MLP neurons of a small language model. Each row is named by its layer, matrix (gate and up: input weights) and neuron, and shows model dimensions 96-223. Each number is 128 + 32 x the weight over its row's rms, rounded and kept within 0 to 255. A neuron's up and down rows have the sign that makes its largest values positive.
Before each neuron's rows, "fires in" lists the words (lower case) most often at its 100 highest values on Wikipedia text that the model never trained on.

fires in: "it", "which", "that", "there", "station"
L9.gate190 [110  80 108 103 193 174 109 104 148 134 170  74 165 140  57  80 137  75  87  88 118 127  89 153 107 160  71 110  76 118 120 142 130 128 126 108 151  91 177 175 145 147 148 132 110 123  81 155 154 121 150 149 142 136 118 140 131 157 138 108  81 136 125 163 115 173 165 160  80 119 134 155  96 158 115 111 165 137 116 116 142 125 112  75 162 104 147 122 134 178 112 143 121 153 118 177 157 110 157 133 204 100  89 131 144 154 191 147 133 140 130 135 169 135 134 150 139 145 157 161 129  65 188 154  81 107 107 127]
L9.up190 [ 69 113 122 115 172 155 130 138 109  71 129  89 181 124 142  99  78  95 127 110  37 165  84 109 152 141 160 146 145 116 126 121 186 156 151 200 114  88 136 113 105 113 141 180 104  85 139  93 150 104 111 108 116  97 178 128 113 101 148 125 127 194 114 138 164 128  99 197 155  43  94 109 142 187 105  96 172 147  90 196  74 128 146 149 162 155 197 121 183 109 125 187 136  75  68 140 162 102 147 152 128  84 137 118 147  70 133 117  91 123  87 150  82 132 162 111  59  64 121 146 129 143 112  98 124 126 199 152]

fires in: "for", "between", "with", "from", "by", "forbes"
L2.gate69 [117 142 124 104  52 121 116 100 101 104  65 150 136 148 146  97 159 161 164 131 182 154 122 125  84 129 123  99 103 167 156 157 144 140 170 128 147 152  42  97 133 150 137 168 120 159 168 133 110  90 119  67 109 146 120 131 114 120 150 137 156  56  66 165  92 124 180  98 139 133 124  97 147 128 131 165 179 151 180  78 132 109 159  49 163 184 143 151 145 127 113 137 128 151 120 133 139  85 101 129 156 159 145 228 146 175 168 145 131  77 136 153 136 123 143  95 142 156 157 183 122  96  94 131 101  91 117  77]
L2.up69 [183  92 163 146  82 111 146 130 102 165 140 145 118 146 166 108  69 132  93 146 196 160  91  77 156 116 188  92 102  54 156 120 134 111 170 150 117 113 111 179 130 138 146 184  91 231 148 104 140 116 132 115 148 127 110 108 145 135 135 142 132 121 130 195  77 145 145 108 181 136 123  89 104 152  74 176 122 176 165 140 153 133 162 100  45 111 146  99 152 157 140 135 148 105 155 133  80 129 133 135 163 165 150 112 111 136 120 131 133 139 194  94 113  72 127 145 154  85  97 119 131 134 185  77 156  92 159 123]

fires in: "as", "appointed"
L5.gate302 [167 169  90 101 109 105 133 169  97 107 131 144 194  82 166  91 113 161 191 135 186 158  95 165 123 181  74  97 153 120 168 122 115 147 184 115 148 139 129 126 124 143  97 129 207  91 136 122  89 106  81 120 134 156 176 122 138 159 127 126 128 119  82 158  93 150  90 149 148 172 126 184 143 152 127 108  89  89 121 149 166 135  96 118  69  96 111  89 113 141 152 151 113 115  85 114 100  77 160 123 134 126 191 127 191 171 176  80  73 172 121 122 103 134 161 161  99 161 133 131 145 147  77 171 120 134 113  92]
L5.up302 [186 114 125 122 134  84 171 111 141 128 166 156 145 119 114 102 107  87  77 117 104 166  99 135 112 180 154 101 139  92 141 103 119 148 128 110 153 169 109 166 150 131  69 124 144  99 111 112 113 111 160 135 126 141 141 162 121 125  64 110 177 139 157 139 143 170 155  87 127  84 156  97 109  72 121 162  51  97  75 161 105 143  97 157 178 176 145 111 137 173 120 173  89 108 113 118 112 116 163 151  79 120 144 146 193 166 128 137 143 151 126 192 106 123 115 156 132 173 174 134 143 118 128  66 158 170 133 115]

fires in: "film", "played", "medal", "films", "match"
L2.gate185 [174 121 137 129 146  92 119 147 146  91  89 141 159 114  43 103 134  76  76 159 111 143 188 140 126 164 131 167  93  83 122 150 110  88 161 144 112 108 138 113 116 108 168 210  92 122 125  97 148 119 159 103 100 104 170 118 175 175 135 174  62 102 113  96 159 130  74 117 156 157 161 155 145 137 129 123 107  94 150 112 136 162 137  73 156  84 171 181  55 129 116 151 147 112 141 113 201 119 173  52 107 171  72 122 111 175 150 100 185 151 119 123 151 135  90 131 144 120 192  86 118 131  51  89 129  88 101 125]
L2.up185 [138 136 124 115 174 151 149 107  94 122 168 150 149 111 123 137 163  92 117  82  85 140 151 153 105 102 153 249 117 102 119 134 104 127 179 107 105  90 131 123 155 119 158 111 136 134 125 129 125 123 141  92 126 167 140 131 146 191  94 100 159 159 109 118  68 133 136  83 158 156 123 145 152 134 115 167  82 126 154 103  42 140 187  99 127 103 141 116 135 118 146 138 140 122 116 145 172 106 135 168 172 171 123 121 128 128 105 123 115  13 191 179 111 108 141 135 140  95  79 119 123 121 117 136 128 133  89  79]

fires in: "film", "team", "career", "films", "album"
L2.gate116 [124 128 164 119  96 133  82 114 173  89 142  74 178 151 130 158 158 128 154 161  92 107 152 127 111 117 157 162 137 104 128 152 176 185 156 104  96 132 116 150 150  72 141 125 157 135 131 106 111 119 137  60 109 113  68 152 150  98 142 103 124 116  92  75  65  76  93 140 125  80 136 162 129 143 201 148 207 110 148 138  67  87  98 201 135 117 112 130 111 118 134  98 137 143 186 162 137 113 109  94  95 105 131 128 130 115 130 136 201  84  68 126 158 110 133 162 123  87 179 133 121 146 139 180  95  86 135  46]
L2.up116 [185 106 132 108  95 150  47 177  89 150  73 169 125 127 177 160 154 130 154  90  82 134 185 103 134 154 162 144 114 130 109 134 136 173 178  69  60  81 115 141  82  90 103 149 128 139 108  92  88 156 121 100 124 138  61 141  91  92 131 183  75  82 139 144 100 132 105 166 107 140 102 134 165 120 127 162 127 146 147 135  70 139 130  82 159 137 142 119 101 114 177 150 141 165 133  72 116  73 150 140 120 128 187 172  78 125 173  89 206  83 154 139  99 110 125 156 134 165 146 109 167  71 138 155  91  87  86  82]

fires in: "first", "second", "original", "third", "previous", "another"
L5.gate59 [106 132 140 176 161 144 137 124 146  96 116 134 181 136  69 124  72 126 153  56 157 181 162 130 112 114 125  84 208  95 149 117 145 146 104 188 122 130  96 125 131 145 129  94 215 173  90 108 152 168 140 166 118 120  67 122 123 172 164  99 183 139 138 105 141 200 167 127 157 142 121  79  84 115 104 116 108 101 156  80 137 117 121 164  93 132 125 100 125 131 139 166 117 185 112 119 105 183 110 137  85  93 138 197 147 143 167 148  71 126 132 106 169 186 115 192  78 106 122 119 199 175 111 164 143 204 131 130]
L5.up59 [121 186 113 121 109 108  98 100 130  80 108  87 162 148 123 139 104 151 151 119 116 172 130 186 116 173 124 187  93 130 149 146  93 111 164 152 116  94 128 141 141  73 152 164 141 174 139 135  77 123 170 163 111 133 137 146 128 148 179 127 141 184 156 108  93 136  86  99  71  48  41 124 179 123 116  72 173  98 115 129 164 148 114  95 121  78  58 122 195 177 102 105 141 187 113 142 103  96  80 106 132  71 158 133 167  81  81 120 152 160 150 109  98 114 146 106 119 117 162  75 116 135 126 109 153 161 163 106]

fires in: "london", "australian", "2015", "george", "english", "gang"
L2.gate109 [ 97 127 101 123 140 142  67 109 163  56 153 136 111 102 111  99 160  92 119 115 167 117 172 134 133 111 165 155 142 131 180 125 151 130 114 160 129 184 133 136 123  93 116 131 114  93  64 142 136 101 130 119 164  95 197 110 153 155  61 140 131 120 139 157  60 122 161 124 177 119  98 191 129 181 115 131 118 104 136 130 177 121 199 104  91 109 131 143 216 112  69 168 165 107 144 175 127 112  84 108  98 113  98 163  98 169  80 172 118 199 112 123 127  88 101 115 105 100 107 125 180 132  81 140 133 124  53 134]
L2.up109 [124 126 195  69  68 163 111 105 117 186 107 169  95 140 113 153  88 175 153 112  79 107 104 132 109 107  87 112 176 131 116  96 125 131 112 111 179 114 172 102  82 114  56 110 134 156 159 104 103 173 141 112 163 106  83 146 173  98  84  54 103 131 105 138  92 103 174  90 128 173 193 134  97 100 127 135 124 139 124 155 167 139 119 130 101  91  74 155 149 175 125 164  84 136 140 112 129 122 145 107 122 189 112 128 107 130  68 123  94 179  99 151 138 140  72 101 120  97 126  84 134 185  90 101 156  89 122 123]

fires in: "won", "took", "moved", "did", "would", "began"
L5.gate344 [191 129 133 160  70 121  92  63 137 104 129 186 144 135 136 107 161 142 149 107 162 133 182  89 107 219 161 192 119 139  95  76 125 108 193 168 121 135 193 140 133 152  84 141 134 111  81  93 143 147  75 161 119 189 182 135 167 157 118 126  83 170 158 156 143 135  92 127 132  95 111 128 133 130 103 112 121 141 111 116 151 160 132  67 158 163 143  97 125 115 134 136 157 162 169 141  89 165  95 141 159 108 102 171 136  98 157 148 114  81  95 114 145 103 131  81 150 101 131 115 135 125 153 139 122 155 134 166]
L5.up344 [129 110 113 172 132 172 155 159 179 127 125 111 153 143 131 114 154 135 203 108 117 136  99  88 153 113 122 166 122  97  81 132 131 159 125 178  92 121 144 106 157 134 125 119  77 136 184 163 159 166 212 150 126 111  65  99  97 129  70 159 117 125 122  71 183 108 129 113 119 136 115  93 184 125  53 170 120 127 155  58 101 115 184 114 105  68 148 118 161 163 188 151  75 156 115 164 167 139 102 135 167 172 140 133  96 240 148 155  93  56 135 192 136 126 165  99  79 146 167  93  86 122  71 136 122 166 113 158]

fires in: "as", "time", "years", "war"
L2.gate62 [116 127 102 138 107 101  78 116 135 140 166 104 166 140 146 115 127 120 104 131  55 131  77 120  68 161  66  89 113 102 105  99 137 144 160 104 106 125 146 141 129 143 135 175 171 119  93 117  92 154 136 120 156 188  83 142 175 102 114 136 157 109 129 153 165 133  94 145 212 118  91  98  85 110  84 173 102  95 101  82 127 143  84 173 102 124  81  85 183 178 123 104 172 153 122 137 156 127 137 122 108  84  78  92 140  70 136 171 135 180 109 140 186 162 172 117 110 121 158 133 131 108 110 162 164 162 157  99]
L2.up62 [141  73 183 139 173  51 158 145  94 140 168 166 121 100 183 104 216  76 124  92 131 101 145  91 146 192 100 177  95 125 180 104 143  81  75  78 120 152 201 146 106  84  93 176  84  94 103 134 162 173 124 124  81  55 131 104 160 135 117 111 110 158 185 157 109 154 125 169 137 100 139 182 124 114 114 119 152 127 164 121  94 132  77  87 166 121 122  48  69  92  97 177 153 166 102 156 146 123 114  90  71 143 134 141 156  81 170 125  68 157 133 112 109 152 138 207 112 160 140 133  97 114 102 166 162 138  68 161]

fires in: "moved", "took", "left", "goes", "aircraft", "original"
L2.gate124 [163  85 119 121 123 122 182 160 115 135 163 156 109 166 117  92 171 145 106 159 148 145 164  94 102  93  90 132  82  96 143 130 162  78  99  82  33 122 103 119 155 105 158 158 145 163  86 122 182 190 204 145 176 186 162 163  87 128 125  69 125 122 144  51 180 162 128 149 102 140 140 146 147 116 107 111 142 113  80 142 141 119 181 140 161 153 124  58 155 129 141 172 173 108 165  96 148  99 150 142 102 132 132 133 151 121 116 135 169 161 131 163  94 147 113  92 110 115 175 118 174 131 131 131 134  79 156 189]
L2.up124 [125  94 144 114 153 169 115 146 154 169  95 101 125 152 120  81 111 213 132 174 143 128 175 111 114  83 150 168 114 147 140  66 110  82 130 110  98 140 137 179 107  71 100 190  93 161 104  91 146 115 116  51 120 157 101 146 129  80 134  91 127 145 182 126  99 144 137 107 106 136 153 130 122 139 118 101 136 107 145 110  88 156 155 148 156  85 159 101 148 144 106 134  82  90 104  81 133  98 136  95 188  94 118 172 131 145 138 190 123 107 150 129 109 122 166 102 130 157 178 131 118 200  88 121 130 104 141 148]

fires in: "first", "second", "japanese", "match", "best"
L5.gate247 [135 129 126 148 131 138 127 161 110 108 182  70 160 148 117 166 105 136  95  66 205 129 141 184  69 126 162 166  95 131 112  97 129 124 188 117  86  98 129 114 140 181 143  89 217 105  99 100 145 112 183 173 115 152 173  96 112 178  94  66 124 127  78  73 118 129 158 117 176  88 104 137 113 168 184  71 167 125 139 105 122 103 143 132 155 109  79 104 109 115 168 104 118 171 144 180 175 110  89 189 127 157 158 156 121 113 140 144 128 147 110 118 114  70 177 141 106  67  60 104 190 161  88 153 137 168 156  61]
L5.up247 [125 194 149  95 161 139 178 164 157  51  96 103 131  65 146 147 170  72 169  73 102 118 177 155 118 107  74 141  69 100 168 160 174  89  90 107 205 133 117 112 142 126  81 116 136 146  72 134 194 128  94 127 120  94 164 175 179 185  99 146  55 155 114 124 179  73 175  85  72  80  95  78 125 152 119 134 129 145 147 139  95 187 159 142 161 108 135  94 127 103 165 106 163 187 145 159 146 132 147 126 159 111 108 139 135  92 138 142 142  70 111 131 126  99 147 120 126 137 116 124 140 126  72 141 142 161 103 126]

fires in: "they", "which", "and", "that", "goes", "but"
L9.gate67 [117 127 125 107 163 128 136 121 156 155  94 104 167 136 146 111 133 109  96 127 151 132 127 139 125 134 111 142 116 178 115 127 187 152 103 102  76  97 171 117  59 125 159 188  91 149 140 138 156 142 143 101 133 185 167  91 144 111  81 160  89 243 101 101 149 177 162 101 101 168  69 116 148 158  96 166 135 146 155 138 122 136 154  97 117  88 164  71 186 151 131 153  81  58 159 148 139  59 104 197 123  88  78  80 138 122 128 182 141 117 113 137 149 118 129 133 165 127 130  99 143 110 154 150 114 100 211 173]
L9.up67 [157 115  88 146 207  97  93 141  98 151  89 116 120 146 116  89 170 161 170  25 118 204 107 155  96 185 113  96 154 151 115 128 167 150 166 192 106 101 135 176 149 157 107 138 169 156  88 104  64 110 106 138 119 131 183 121 137  86 142 120 120 144 103 176 140 135 150 125 140 176 133 118 123 176 101 124 161 152  82 115  92 101 167  97 138  86 162 150 178 163 142 111 114  94 148 149 147 120 147  96 157 131 168 156 101 150 152 162  98 175 124 153 114 147 104  91 131 117 163 134 144 114 212 147 113 139 173 125]